python train.py --n_layer=11 --d_model=512 --n_head=4 --n_kv_head=4 --head_dim=128 --d_mlp=1024 --vocab_size=8192 --activation="swiglu" --norm="rmsnorm" --norm_place="pre" --norm_eps=1e-05 --positions="rope" --rope_base=10000.0 --rope_fraction=1.0 --qk_norm=false --attn_scale=0.0884 --bias="none" --tie_embeddings=false --parallel_block=false --init="uniform" --init_std_qkv=0.0291 --init_std_o=0.0062 --init_std_up=0.0291 --init_std_down=0.00439 --optimizer="adamw" --lr=0.000651 --beta1=0.9 --beta2=0.95 --weight_decay=0.062 --lr_head=0.00661 --grad_clip=1.0 --warmup_steps=417 --schedule="wsd" --decay_fraction=1.0 --decay_shape="linear" --final_lr_fraction=0.0 --batch_tokens=65536 --seq_len=512 --doc_mask=false --train_tokens=900600000 --steps=13743 --dataset="wikipedia_en"
MLP neurons of a small language model. Each row is named by its layer, matrix (down: output weights) and neuron, and shows model dimensions 0-169. Each number is 128 + 32 x the weight over its row's rms, rounded and kept within 0 to 255. Numbers have three digits each. A neuron's up and down rows have the sign that makes its largest values positive.
A block is one neuron, or neurons of one layer that tend to fire together. After each block is what it responds to, as a language model described it from the Wikipedia text at the highest values.

L3.down202:117123082099103150161127151108148125182148091174094119091129130136159105115123116139132137148154085120091083164131157078162065166127131126106155127132084156095102052159140087146088130133115070117053031135139132152150141134114119166148158104141092121110200118138141109123118109110130140087135140114160017077127070129065113186109125111093079083159123123092134131161130116129113132190173148115120123107095144098152077157134158086079097144088182135208066166094126127121166158148107092141117141091114102188133142156
L3.down394:063109135100133150193184085151162149105125129133171144143104181136133119130114099105147077083157072143076124127125166141144090142133135140140131079139111130146151135160097080112160047143159154156067000138110154170090133141113111103121118102133122178184109083096120121126090148148141139119174137129119106059115224149121161184119102169120126088127117127079116134133111119125166143140096125154122138192121122118087146133083121185089144132141186129125099141140126160127157128103139098141158157141068101132176144130
L3.down488:107139100144136113159115106135158147158119120146108117039117135125083106078096130133152151093108053103153131096103187142128093105112156160122084134085102146093106107178126156099151106137140107097118062144114143114141093140096090121108151066201153194144184153107154140138123177083124102120137120156104092118124045136110092224134136085146205109175146164098110132104130094144132119090123108146129109179154135121126092134088111130087120113017145128082061151071179114163117140163067166100125146140149165141152156102
L3.down838:084152075139119117110087106170141171158146106118069116134173132128123109156103137176098112120107062175133086159109118133155142144158188081116122138115151167085145109154097117129097137144114140127101045156148123160101082101146171129157137166154093159126154134126096094136112164106069136079101144106124068111126123156083159126145102139099102220130139196088138089109166101055135076205096138169182128141121132085129079132133124142141105170100161156128079201083089127129120134131137180075134077119144112173135151168
Responds to: Colons and similar links (semicolon, dash, "as" after "such") that end a clause and introduce the items it announces, e.g. "two bands:", "such as".

L3.down37:045159065134133121107134144146101114150167166112114188072115111124066203133111134133075095164141168118112144087140190126185169185116136178128133115119078106151094140147125152095114114171096122122063105119132124157102101111111096120149093082158150130106153104149165126101158172189117164109130108084144081152141142148123180135134064127127153167096170142176106138163113101093117169160137084126075121125158148119109130128113139190090097105095138135198150121116146153128087151126097088138068156099108080181140089174
L3.down356:159121100129158154139098108106177150070106080115120165157099048102152167187128128141141150127186127153121135190117107150120112178160130137122149150199147142093141141164138099182071106093104100178142109123119142175129127110099147077142156133123130110120155116103135151135071116164140071106131123174122102123155209127103144167118098160154155066124114081131139092111111114109137171131147108060151072082071094155109126135133140095146129122112114133115161073140148065112130111147109187128111115165097136169128144088
L3.down645:123116134123141110114093167075160075139116124146191110121125099093152091160134059144125169122115114183108158044142155102167192164138135133153084090136133157148091097174092125134143130128142055146139136101129106082148128059119168165091148083145181110170194120068099150138115088156151165116088161165125123178160064108158124137114112135182068076106125097129159166159169116043110138107149149135154092125141143054156132137120153128151103109164159115117145138100117117129118159116161222108131127101126127113121157147
L3.down981:121123137140142123165145109131140085119152165136079120078130091161112050170133150129142154176183145155116207110043139128107123129171089118103162142109157135123107075069128074139102098163172123147083111078155126116139184148155145146063081156154176154147124086119068094156108175148126130169152125154084133148147065133101145130124106126131113129205105107099180081120093117114158092144102114137167164109174128130116113089167161145144142056139093145114086114099094127135068063076166163086118160065124088157117186166
Responds to: Word-internal pieces, mostly digit groups right after a comma or decimal point in stats tables (7,388, 4.30%, .286), also name pieces (Antti, Bigaa).

L6.down9:109130134104098172109147072115129129104112126113075103169123083116130164121195177118102140085173137125154098114123112030153164135143083128102125088081113156139194092177209073107096100104131149061163152093091122169141107147142140142132138159071101105157191133135143117171088068100141155144101138119123130176154044148160164121117185109109133111190177161174101125088160169153113140188099114147119131091126156135143114084118161110193100116118156124180180170132151074119133106141126173123103133134148123182110108178
L6.down400:106096140209092123109099098040139149153186122187137129155131116025166116200171155140135166139143095125132212207158101112101141124133108058087117065129122127215162141133090112185137097111139106151121095099122129114137145075119158127152107118174084182146145141167151130111087126135082159119186135143064045164146144146130152104110171154165060161155160090126104144167095120108072109057193118111086151097160154134143160154215103127115160169091147104110115131176115123088120135171122177097187121151139156105144126209
L6.down646:151100168180187126078075083140078164094085116084141130122128125157154170146091134113142173121143152113117155123137119164164153143166108166132169116087135152080121186168125084119134103154160137073125138139087143182112224121140173119066127164122146110108147160122107109183161063087148089122146116137202184149116105180101173105145110128170126102095090088110089112075057104092117215102137086130180146123125143177119109121129113090122101126121097123163159138172173150079152133103165067100101213141128086171073150098
L6.down971:123122143166126157117168145111187133096128141138103101111105132157138130148141082118139155136113136147152124176196108134087130062139179122097122097117151159137113131136153141122102063143102179152106135185109108150150192053156145129099145105137113133118149101114113141120169106105092128146151130174110127120128139105086151061124098115082121139143133153126111169140099156162189151124143136140150136125131120072123146149178100189139122098090109108117083133124104091190159082104180159115130179153091154106124156154
Responds to: Table bar separators or final digits right after a large comma-grouped number, e.g. vote totals such as 2,948,643 | or 5,429,524; weaker on closing = of page titles and mid-word pieces like in-iti-ative.

L3.down525:150109142092155160133132146156096094108141047054147106113131079135160169171037062062142100156111110078100203085173142139186095135116116162133111131166089078112095122143179133123164089174144131146121127112137146136146159083091164097115159138077170134132188130137102133108109148078159182129069140186148135066085206078169173118074113112120087088099141085159091153131105121095168150113129072092075127108111096101080187107201116115140098156137161109133102104160123079096114128149098179189138146145106113121167105150
L3.down588:095110114154179093090127098140160103171162067084116088124135160159154134139141105147107120128135182172181127149111144144144114120162113086079164164125081117126127186144117142068079123074213109160163117122144093147145102183143142135116072175084079126138152192126146145081130141125114173076105115130107076132182076109107161110158198109077118191163137123139123139103108135058165128128101161121157200163120148115097059118141079137138155142127119110185109140108104113206081129126091115123101119136156126113133103182
L3.down591:123179160144246133120189112124130084083132080124128123130124098130183147118119133134092099166124142145122089073205131170088093154168159173090110090147100122111142147148185096156112138109157138144104200120156175167147109086105133116141063108059140136130127161087115164066090104113087147077146123124137196153089078144145163083095163143165147086102117126136059116163078159133191164095110108144066087148096090115182099092083123106158159176133161112168135125177129145114152140135106139123130117131105146117090117127
L3.down720:114055077164121092104140102067076130065108115144113157186153122134172155151130130108113077131059186078148087109155106177195111120132123081136147122177077095089125136136135146136118097104103110171078148139126166108154166159181156089176098102166079136093086104136134137145145160164154079115236118086162174081134139102132128112103130232088056170123103123158115099143107164112059140160122148116107078134050100164111102172111107143157105127163119107096175089100158151113174123173157158169138129103120159150111150152
Responds to: Line breaks just after an article title line (= Name =) before the short description, and the second = opening a ==Section== heading.

L6.down53:092114103122131096118147156181153121160127105120077135124094108145072142105148141156116148079124177144124119199112143092155081135128108142109150139143140197135101152105130164157151160172104080083119129132112139105116099116203146166176182109092144106170154097157176120098145136105079118169128096102179117143089111133107098125161109116155097124153148110062154137098142144160150148155140163150113112125174156200163179153144126105125126136040073125138097107157106162122191118122147179088131127135154162117069152145
L6.down78:116113156121099124106117113158142154149111126149127071123059089076120120174091134123164120177147148129108107139151150121144101127121147153048125126118111188127128105173139141176117103133125164071130193072077170126080096092138102145132149109120115100161069145146129099101081100128099171145165139147118129093169130086121065107184118097121121107166211128161115147150142106131146108077141149164144167126138136126113155129110070137126168151073110108103113045097102101128107106072198147120111126145119128103196110107
L6.down455:092158116144122148083134085086103135159145106111110145146142163125082162110165185133136122143101136105070083158145119084168150115114155179116132102106132071191100084135157121118149040164124137127155110017148124158149081124092114195125135160161160078059182162143164132065081138160127085077082110185096131130105243159132170107126138082092150156135091132089144186145137119133137142109146159124194109194131132179084108187154130151096107104113109111127120138122105131088143159080180164133067085124206127133160180099
L6.down854:197116171161160128105101170155151122145119204143102076130132165116143153096109113112092118158093162139117135148117133167141154112160053055082173137126146184156099129136116112150114087167136184120188120145150123121128114105150103142133152145106131112120131179125121183133165127109109170137113120145077112122132232154122151120171157105172117125134172119107102155120082176103065136127159096147147112159198158128095130139077191117114127131182111135074125096072044164178104144013123098126118087131125108127148191130
Responds to: Punctuation splitting numbers in sports-result tables and infobox stats (dash in 25–13, colon in 31:25, decimal point in 30.79), plus cell bars, "(" and "place"; weakly, mid-word pieces of rare names.

L5.down478:119179148086107148139062116109104196131112170128143097144136116107106127150144158148087149158120108156142121166015094103151104152140135084113078162173126128158130126165123126081103109159082100139206255163175108155139100124111091123194138141107119138140150174132145120112148130150147151121135078045143138095145000167110114146133089198130092129116120141133186098121122155157140136105150097129100180170138149116158096110084124114065162175125092125100166116167074170118128128182116118135085092133115128129126093150
Responds to: Separators, conjunctions and closing values near the end of a list or range, like the comma before 18th, 2008, 2009 and the end year 1998.

L5.down920:130158142109118134089165120076107137131103127086059099093111144168097140139116099123110141129179110121158105137135110101186125112107102128166168136080169113102131123183105151107085119151141124051121105149128106132126172134080131178133110120142156127138139111106166088120114072080153156154139122105139117151120240101054072123135142133084130097103095190161154084098122138134081088112142132174153208121148092120119100089117131095075128132137110093067085224101097122134103132169126091102122144175085104142166122142
Responds to: Words ending a clause that introduces reported speech or opinion, mostly that, colon, or said after wrote, commenting, noting, often in film reviews.

L3.down515:099177176144137074108091113178098173153099177116118095128126144154101134175184161140109104074105104076141150105149131129083141108127127165144123093136088184095120087121091119100130102141140135162153184162138118134088104190124104158123088106162082138159135169113146134106150123149078113141074157138145137143120099099142143092149154147160146160139111183091150094141108042130078103139159125113093141126161112133130127183093087087106154096137137149076113108164106134122102186139122143097091143131132120126121163193
L3.down581:104134128100103143137160138134093152098145123111120143111135165119168178152095134100158100099126193153103103150079113126170120142139126097174161098103146088208128150146149152079107106149143116096088132192167145177176119112042111072148191117095084088115129141125191174069112127136213128141168117096116082139122000134136110100113114092120121138089126071149138119137118143141134122123141164103096126091132095103065121088107136148084112069114131100222148127113113128080112143181139126155121160088133163088099143092
L3.down896:100142136159126114084122180091125136175092174163106106086135109129173150139114112157109112076162162151156083196121124088127106175119130083136128139121064091093106117102145113135088154068115132121080157173141137113103148120124066127191162117194139117119090166119145135175109106131139160102155075087146094128161047145179080132179154104091115133112152143147176095106136146092142124101148138105142118162133143138116056149096115130154135153091143109183132130073105100158129124205100127111120089108101146134126153126
L3.down932:133154145178114126147097157148097112140094109162137083120162203158144153134137183106140173095139125133118132184088144137113126146152149131077166099094079108113139155172116098103158147065136107141153194120107111133104183105080112122087157068115108131090065101098117136107084129140100085125152142105152157135169079098136130122150139078105149128110128183088087166146054127154131104155100163078091117103164156159189116132147152090085137115086041185133146099112124167170107135164110093129076167131131119099095155102
Responds to: First sub-word fragment of a word right after an opening quote, parenthesis, hyphen or slash, e.g. "ho(rny)", "ba(d guys)", (th)ough; also mid-word pieces like guns-ho-t.

L6.down244:145144062081153096125134128082079099106170114166137171149159076130169139066112128106176156170123096140080163131161170126176114113125153137118115125159124120153194136115134154162118045147145100152106108140139095164148116094013100100160118111080100117114137125118142096184176073108139115183194117103049123142133070144148128153150130158118088123077121122150142151115125164147170167130133159121156111131073169102153182112088061145172111092165109106234135110154136173105168129164139112182064080114140124125112163082
L6.down602:133179096127217118136149103082162123072119207095136113180069128149108091102110173086120112117110133131123107180139091108138148160160148137176127081068109152163145181123158112137111099107143112129132056127078167168145107132105181086135168132087160130144131130140129141125117100077052146169135155132143131149137020089081188141130118185179148127089077105138099102171092170125146152096115048100120124107149118138122107130092169159154075112105171143134095137130130152180107106103157145102138063103150130153116148091
L6.down645:131085171124147140082230082153195152153059148145147115122045128085142080141116162115119131120142184133095098143135151095134101127133102180120138130121148076124085067103134118069122151078155137106118168127138113078123143182092106111156105147114168115158122174103076150114087139169159127125094120205078094147106152166146085127157191109096136132179122154091137172120125076157101160140115146110077117106085130165134128137089051121121077121124109145124107180037165121126153077126106130139177139159188130160104186170
L6.down832:157071119102123106135131114185127039153138083137119177151106105174051111072138103167135182118095120106097152124163139091167176176110121093144154096111142108169104090097140103105138090096047067125144080117110117108076116149092081184093133116099158110108126155184166128099115133094094111120109123124141185124066152165119088115157230110134189142137173090112096152121103118147114145095175115116118151089122202052142152127128151136104138103111122178166086130132132105104141137201116134087046144168163063124098126054
Responds to: Fires at line breaks closing a structured entry (goal-scorer lines, infobox fields, chart tables) and on mid-name word pieces like Ball-est-er, Lu-ca.

L5.down254:133121101141133187116137123185130115104110118122122209183076138068113120132163095060116138176189064133093148093133151160215153172122177114130118120155120104138109118126187095145056147121108041127096068132107116109166174107103073110126140087150140133180111159082131106086133151101107140106138108135155116169120122061161121169099133132155093112107112115130186132127145105109115089097158091145193132120197108097106104144182159077129165159135097129122130146127161122155115094105149131143128105103111184112080142093
Responds to: Word pieces inside == section headings == and table header cells, often just after stat tables, such as Singles, Seeded, Yds, and See also.

L5.down661:139162128107125102129183151152107117103107145227118103212090147133115148185151096174115147093113116167177111086123131183140163146065145100175141184126084148095146087049077139109103168153107134097095117115129167177115076153156123128202137110119113069156130120193126145187074096093100141139148137124132167135093074096105147086117165179161106076177132116134139143111068089139106097075136170126159129138019110077098131170116205105135168098073107129142000170122131179188167146107138130098136119146123128137082154101
Responds to: Structural tokens in Wikipedia infoboxes and tables: "by" in "Succeeded by", line breaks closing a field block, table pipes, and list dashes.

L6.down138:129136118163211197127155112125083117116107141141149165133172142138113166132113152096086133182126135139095109151084112065187086083110137152103139098110124129114073134139108177119083115157175076147123047155096151138158178137125131202113085168082121124139144116129115093115099085126144097117137068106080107097172230118155179096135154112151129124125125079081103162131174127145164084077066131101110161134130116159139141097132135125044081158098077098174121107119140134104127146103127130118081105093119132095142111120
L6.down576:064097082087110133120107070102118167166124124167167164096116072084168173110138089130152122133122128185165156079147166121116160158156141104096124123168134141179082114093136113142151124148088110119122115147141122124118094113116127102140114141103146145124174142076147104108181089103082171155131119160174124151147164114150133095112177199134092088196099125121152086182161141152083137165135113131139127152159156171143104108069166099106127116058130220119046140099116108103146122158146155036153140121096104130080160164
L6.down837:128126109088152153072102115113149122148166125119151102119128114153167130124158156152153135123082146155107101123127149077047096135145139098145155112092175177164134151145124120139177096141097150107092174113139176146125163058132174116156105179183140122110144065155083105139112189225108142124137124140189062080132122124140179094138070080110146123147122165058138159147073077153133112037166119138164112066142149160197154104146142129123133112137109108110159122167120068082198103176148208106144119154165080200081072121
L6.down1011:136168118106168090080122078143100135146111081099083150121123067139156113141115121147135124144073113178130096146161123078098065143139149146083167101121115134118082157202188112144103103102118177145162077073099168118111129057139076104105139117130106145062170150179107150124127149104095170169117109146124090104166142127064097123123122158133183108152158110153143143120133100161133083151102142141123095131176129111153095196144106151099136127149121117107112117131026150149152095125166182175114154098121150152129108153
Responds to: Digits right after a decimal point in statistics, tables and measurements, such as 1.9 billion, 91.7, 2.16 km; also weak scattered word pieces.

L6.down689:179110188178160189155108126070100138104129147165109114151171095160156128136123118171135101085044125222130082177114110136055172070156137162152132091148181119156132153051086195117126094072153162126123104118121139112101157169125160169123115096122135134125136129159145106093101100129107129114122078164046176135150170193112084162088129089138137143163153092098132177142135121147169146141109148225080133074093093149094148197078085167175154094124128111127151103175128132127071115145122091135117136184180152155101151206
L6.down786:088110135094107125136176147067107179116067129137156125154130179167137139127128110109139130113093107096144062203175164078105153168113144139115153115098106096128120146094118131136096140097124139094135144119118094095140162125140164138128097131160106163123121132112113116123155142118148194126157130075130127131124055158189182113122086051125103118196118157172085151147123110159114106139134097118098184107117090127103153103122139127180109167185181091060128126096102150154099136120186118116131084106059103163063085171
L6.down864:123169167149127128110197144107028142157168099086145095094104124148126101131131131151127073120112143070090127131119132215201121168120133115135165127133142104120110165160076125093146119145112076138097121082169131118126095173112117134078128119190165198180143097129048096162103169102141091143208096154087177171146196088108135145114127191091115123156102098154136137084087126098081096111194167072103147109156124109158099147172084177079152175149189160115152141158127161123066171125101149156130121111148140151134127106
L6.down1016:088129146128116148172147105157062145124079132117110142094124155055155163157126128184152167144189123122126139176096142118112136090095126141117125091128137174155184161072058145112151143163141152083125140125088101099130110124100108112129165144157140173086148115102151121115119125111110166175106104116125126143163159142097129119125142144139126166097121164197096113076177090081083148129112205163089131115142188119145123120092089124103149074115193030115110153157106132101107159159189128112113122143179061152138139162
Responds to: Colons, opening quotes and reporting verbs right after a speaker writes or says, before a quotation or clause, e.g. wrote:, said, ", claimed, felt.

L6.down178:151170127091165124111082134082155176123180106162145113124121077133122169118122132085077124150116137182143089173161067088185120132122135122143118122160172116125161170159170210164200082149059141196146077167114116141117077160106134105154117106187147188136110136153149153083154120163160164105137133114150149134089093118146111165095146125111058168110121069184127120114146155150087174194141141136200100123102061109157131120116064111115158129168052091071192147181113151133155097153110153122126158116161160096121110128
L6.down202:093167143124107117088191127175158157156103104139120133124108108138128110098073154092136136182125134101141130122150091165144132131114190104144115122142113130126165155149160148146117095154144142101161140106079150125171142124051130186114069101053123171126150134142121103103114135142138162115135113134080080183099053107171139095129099178123150114128113079111059192160096092182082167132113098178126182158086091115082078113079115152096096117101026073174136112126069114143086148114097109148175191220169098079154128166
L6.down225:132117101080104070091149131138110126118189128128157081107111108197089161112150138222134155096108166094163086086148127162191140157114147071094145181093130144119079132131138128104130125158095166134141112086141133172166070072127102055135185138059114090154160109145112096168147124175138144133149147139113092192156103139175095137110069202144099107132172139126152131171107147099148141144157133111109104131099107080127108070104141142154126130106169164116051144149059142102137150080183088131193135119063128088142141087
L6.down933:086117149163104144127119118081062134147130154066148134136152199142089196120139163155137125160159110145178086138116089124122160104153138191105176167126082114128140137128163081091113137148099115128161178119126175148094118135096143133117153153079125138145112153171138059159155121106127134167131108118097161136165155171126128129126102127149151200147170174099094194147134125160151171110149100107123122137110111113091086086121161121134128187115114157109133148196138137133129136098087072140139143135139104131080158206
Responds to: Possessive 's after album, song, game or episode, plus "as"/"calling" in descriptions and reviews, and mid-word pieces of words like renders, description, attributing.

L5.down779:146158119149115146142085130137082125104128053077154109109173062084114089150185109145128065116144151110140068169155142085185159139089158115129142098081189148151146155088072139093133121182135093065108025145192122138096120148061093145166092169151140113112209103143190090126141090131091089160137133140104090159113171139129152102161125141130077100144122107065137121095158131144128112172173186197177127171109141146116131099111124134146082137059089084158177119101128125138130096101116096148102205092128116144097107101
Responds to: Pronoun objects and auxiliaries right after a verb or subject, often in quotes or reviews (calling it, It is, did not), plus mid-word name pieces.

L6.down310:173147081121165110148186144183154164077069106124147122168106116110143107160104078092101153116132136132096176150094117099126139059052127153151152125118120177056177074117166111114089112126104135113154160128172165147124128095132136119136166090167043114105062129139134095167118102172114089186085142140095108108158197114190077152125142147137146201157077142072159186090159138092105113084076149117133101156153120144136114119150118159076119085112143176098137112124166121136152074092097181144069118165169155109102127062
L6.down394:112143084177143162200145161116192112112160142142110142078143091094138116113108152175166138075065158102145141117115168165142154162070110105134161117168132171084107144136146103093170137126143084142103115157109126152166072138111070128113135161094129051169107176139067137156080096172139108121177137124181134122101093119154154114171057152167150069152135119135090161117151139113159119172148133104092136152167103151136167161110127173127150133110072157161131083133120157171107148118136135097080152052120107142109139106
L6.down943:155162106157133156097049092177198078141151149163172100103167195125139045106095112119160118152142088104128130096129177086140163152106124139145154153138095141085115144116127131102173151161133099141121146150153177064095143102156112178098115140081109087132096130141113163057134143193079117101114147087117052158181157093102111087108169163125125129089144136099099117140143116118088178102118165142135147109167159119116099095113128138115138138113119135139209137060164152137126143084123104091052139088183113159154154145
L6.down1009:141134137131160083140142092148182121134137123109167162113125089096151099101073053153166124119128169075119117198121109112168143104020094176200147150117122151095097179115147120124164130138111091156125076098170113102157127138156166151135105128074075192142143143111109107127140143142093127132107098116114088140098122041133114116146140143146066134137105120097171075069111146127107072151134176100093127107157110082166139092111107075074121149194084105150145103127188107124148104110124129127093176085111142141108149108
Responds to: Past participles or main verbs right after a subject noun or was/is, usually passive and followed by by/in/to, such as written, completed, began.

L3.down264:117143146165110118153120110118088069104158075155105134164108121188163129152111153145154097170126165122059116082086159134117071095106085124124126121088137158117123106106179112135169087142129102111205168051093169140174113099163178187114129053113048168079104132120129063141100176123108071085154146156112153135099109141134126157097099056170143176176093069117195100128155179097113127072128201162140097127076090166166119169112125162129159149123143092131127148087157116171114131104124160145127031166099140119163149149
L3.down344:131103161167161120144107054092106095126108184130153119135138130117140140130155170125147161077063137112154139140122103066094117113164062148048119127123096110135158155099157147108131060140126167122160236082105092127135152169117156136167061142125095175106132139108133105173144132161119114124142151170188149149156132114178137116156127071130131163095150096154164123071076089111132145159095126075082165123115187130131139151198139159188098095165133164107122118160065170139079124116153127141088174060144125066118150161
L3.down494:132106126039075104114190105144118044124177089070134108064079169119115182198154131164158117122133065064141170077108170147096165153123141154137130133143176154083147132145198111113126112124166115119119088143121154119129132116159118144156132096132069187176116130101156109151131197218156161141193136124142110183127156155129192160132090119129124122115086147103095102153141136101173139070086088121127080139136143152112174106145122136092166139140166150092102157149115104146151101136137191120141084132145147146156095152
L3.down1012:132096184100126056073125114132084129150153126177130118065143124149163148125167128119067216135141138213116121133138139176089127129128156188057150141190116139082173165119153209132176145086114114162136165124129160161087113197154165089121094096110109144102107139105094141164149070128094144114100146121151083148155021196100116151134169106189153101142161139152119146163125102072124165147142107160144043146147065149136036168105139107117131082151136146149102119155117097205180129110050155136100118096138130132104126110
Responds to: The first = that closes a wiki section heading after its title (Early life=, Cups=), plus compound hyphens (Kingston-upon-) and mid-name pieces.

L6.down133:134108107177168164123109127109148066143129156152131061138107089102124151121124069142061188114143069140131108108115113118165135135137115125162108121155112092135055159143114153199146141155065156188130162099125095093097079197091154149108136177186147153125157141077140087141140101108125068122095123083149195171085083166128085057122152150116153092079142137091145108131185083134152141107187105146201179125136131169123128097118110144120113221115111187187172149128218127151195153134124131108128104165108151135086117209
L6.down416:097079092112120086168142145093158130173184152091124118113122175119128119098097163159136100167096142110155135134111132121117125088132125128182121113093133077143118121110144161042132130142153135166123160121177105161141138189114106141134107126144093135095169116175086082094143179182172159092118138149166104096141107150131113139130101101125118192137173109099109135134166161148116127109076088122160154121132148146159163117143099097055157138155112106085169094117082194123090175163091104161171128183177171141098092154
L6.down440:097148146073101177168116124146082074137106117097135128155087080133150153077173118138101132135153117133106118060154108121138172149138147147109157139110094159159135146116154117148109139109155130127108107124116155086149138141117105156112068164078102095140190118135143122117142163105107041109085135088120135167070096151114165167138141152084134118083120142164141125089201126093094133125148110141154138072108102145126086124085197126128150180142127106087135202127149132216143089138163169135155133135104075170147101115
L6.down487:110102118081112125168127117069168156130105148123124144111132161124162127185166077109184121125063116154123156108055127133156163062124135170186175109102124082120138156116172098089144129174132110064167120094102100100122134076158093122106168047179130148160160155147110162083085119139141127106108123151184078101166137104136113129118094144105174128150150119125125109137161151097107103113125141069138123091100066073143139176168198148120164131182123083091130169127191096104149114127120172140182135118151070124143126108
Responds to: Words and separators inside section headings, infobox labels and table column headers, such as ==History==, Team / Apps, Heat | Lane, RBI =.

L3.down180:129090128154169147155089121153150139129078188114136139091128166154112147138119153099116134134104117183142134112138148069142101112173116134126100171096108142162138048128100157123114086143143144119145103140164101130205124149101144082148123157106127155113138138104087115123167105112126169069078175127115122156184053139115137155062107083119113140163126119073154111156157051194146072123105115097186155147175177113102152100175085099175078109159136110118117141069096141113057109110191063138132132079059132139136103164
L3.down468:110112110064154127149158131090160115176087165167103160133128121108099130112106131104097153111116141184092110160100114079161161134068088161106196124157157049170174151151140105120064133139127129155147134138116103118155105137121105126108130168123119101152138135141114155150170141110111190169076110189122051107160129085154184166177141099097152140138160131131101083124149139180175121127154081110183089074136100144111105129160148128122101113146113127170086158098130096121168123141195110133142143118134125097144153131
L3.down650:122143087125136122148121147168168145095160112088187151122167131101158111101117175161118112160096091148136126149121114104166104166163145143107114057138143115154184169131081125138161081144129200126066119136141129125158075134086152073139160126126157125097150076102130149124176068107127200094135130104117140134107129156085155140103141144166097154103133106127129141035135129106108092096113114137161114076152130114155141110133135109158108154175158124095118137168121105127098074140056129126094150114134184118075100145
L3.down708:134150157146155106131114109161091131108166157131112111081107166087168122115097164104147137110069189135111120105139151182103162154062116120099094137155108165151104133144110136140152046077138149153120121082164186142162137116149161130181114184096113168131148122102048172098116113137145139105120199124180102142107107109146136107090081167165089152129058118069079100149064152142119120131158124137104091128163167172122129147157101152141143155137156167134183085114093083153130104044095132183113126157145077084083150157
Responds to: Apostrophes, en dashes and table pipes right after a number, as in goal-minute marks (17'), scores and year ranges (18–24, 1817–1860), and stat cells (14 |).

L3.down42:124045121116116180126070088160040072145163114178145127166150136123147125109110106148123146140138119109135105151082096102074097117104074156077114123129112077131173117159150155094163101119116157055131156132108140141087092106099103124140106170122133050102102165155109151113098110181182130079155112128175181130122080185146129191135157117116149185166162173176110071140124120072142104044099149079170153108120105205105134130168108105154154155135120130143179133115155112078111154122145132086145145092121151143119102229
L3.down173:123160103111108109107138107106147094089087144120112115177126074164150117182129135126174049109075131103144074152142103084114080090140167097107176125100107108099146117089186104168132158128136126083109084155103120114141148077087086162150150193117118153171097080122128127144136138156158097188165148124133142125131162089145090112109051176124134155113136095152103200173138126062183071157125129128047131154124104149159153134118091146138127090084123197107142120135133126164132134142179130199142139135159142095128170094
L3.down856:076190115101157100150137139176104135106147076129143068109121090137146120152169121135126151124153151116150139142160105092085135121119149089115109147100123153104143129163153184108118122103148163090101101103091161127099150174149106090114147121082143147086153141071134110133123134142100152184149145154089139053094058107201068064107083126135097153080133119105121062123098114131193106216139096154091082125098104164139172139159169181171084087072108157126170098121107113182165122162133132141117142133123120118134086092
L3.down905:106096100082158107165098083082135176109096162156084150067125137157129106152178068113106118104119111113143085058181103146126176123114101092144098091158167138112083165088162182119116102129110165139101105147099075155085167170098089145104098104157105194124097149129194116116149086146104082142142201061167119083150255129188089139124139144115132157082106100127123119184131126107140163180144136131162114095130060152140129199133188148192157112133154141086133155103181118116123129129118108121149150122142155133160136134
Responds to: Last digit of a multi-digit number, usually in table cells or statistics, e.g. 2,24|1, 3000m, 165|1, W 110–10|5.

L5.down630:134142128145105067115088119198192102159107123152093150061154155099178123107118094167115128128162128172126136121119086107132102193128127140123125118129070057102131128165126183090142178133115158153118154177153159088045122152082106034157167129116110106099112141090080137099130102168155124178099128105163196120131155132115084146135175105147135126175097156170136106095154135143104099188123098143159120130108111120088144123181076135072066122131098117178158146181115120127152159140112128094118133132161142072142123091
Responds to: Fires on past participles, mostly the -ed/-d ending, after "is/was/be" where "by" or "to" usually follows: link-ed, power-ed, managed, covered.

L3.down29:097190086095129103126138140128135140073143135088139136018121146140097125111096163090160104128166154144093140168118100088142161114077112146149108080135121126120078110080172139108072111060142117172148074069159126120089169076101171115156147103171121109085150077085119077115156173196089115111081123135107097166127000133171155176064141117117102116130165114142114151130181139094161094128117086053127146118129118135158097146145169105168113107097146076169144117106142099094117083089100140110144129105166151115110155146
L3.down611:169146122148120130117214085133172155143163109067104150101149153112052092173111111061102127151135097149127183177133112195171090119144137159152121156134163087154113111141099106127147181206126130163102186133150097134101134060144155133113170152080149138110128130159152186129147121136091160132095092144113211136086142115137072162143104163126101095114107148119165136202073126129183125164102170123160151147196116111117122131151100124185137151106155168150150109161096095100085133158123153102051129142146099138091082121
L3.down743:114163119146145163098128152140134074065060113144184081089135139099096115086120121121084167137161192098123155184086140117108155166120099161113202108093090112109104171096073140143146146099113099107196114123133130094177167098135115145044105134110159108132203116102117144123155101145114107110115140081110106210131104133086133090091135102100141170117157111075150127171150156026131174086132116153154157130116165133128131106125165113150108101082123077207121149111118142140153126119151139117144089100151116138139150145
L3.down773:066140090139085082151130152173186095114156107071112182135068166157146145170142100098096127098105102058103124112124126164178146191097080113170126079092137122143146117177093110129164136131120118118110107172204089175179081116141099124173146150128088083140140145108162215132039083229139149103141094061168085123111177148116177156135171119116152179186148110079162088150099135130133104119190119129164163123129122185180083153173141120080150138126157150135130123076113075112148208129091163074120140142100093094147088150
Responds to: Past-tense verbs and past participles, often whole words or -ed/-ing endings, especially a noun followed by "known as", "passed", "dedicated to", "used to".

L5.down100:132069122099098116124158109118146130155116130151129083144137177143175125118144179147125126139176163113168098132109123186134174150106157076125105118140116125142110100134065115125121177121144120164092149112159169164104183167079146166136112125184115055131136147150125169127108112151090137097105111088167096170194084114139117177123085194133096131171111112132143145144183110132124210165119160107155127120133118099083121111073161120031071099138178134109158146109155109134078137146114111057114118132134158077082070102
Responds to: Fires on the digits after a decimal point or thousands comma in tables and statistics, such as 110.0, 71.8, 43,000, 5,770.

L5.down133:105164101146080130138129075164073133137137192135175087143095143181155139118115127107135100096170132152133146105112110123105160179134143135076090118136147074128097216109115151100151141138143128156118075126117071132143160104130139068109131182121162149122136125162200085114153087182127174135183110153150126098154137134110077075111067104077113135138122123139105111135113155127194159107098119099183135137135136132128091124098150160101151082073137087093183148130136076129132093120106097083131086111126094143102111154
Responds to: The last digit of comma-grouped numbers such as vote totals and populations, often in table cells (138,474; 9,968), plus occasional word-final pieces (turnpike, fluent).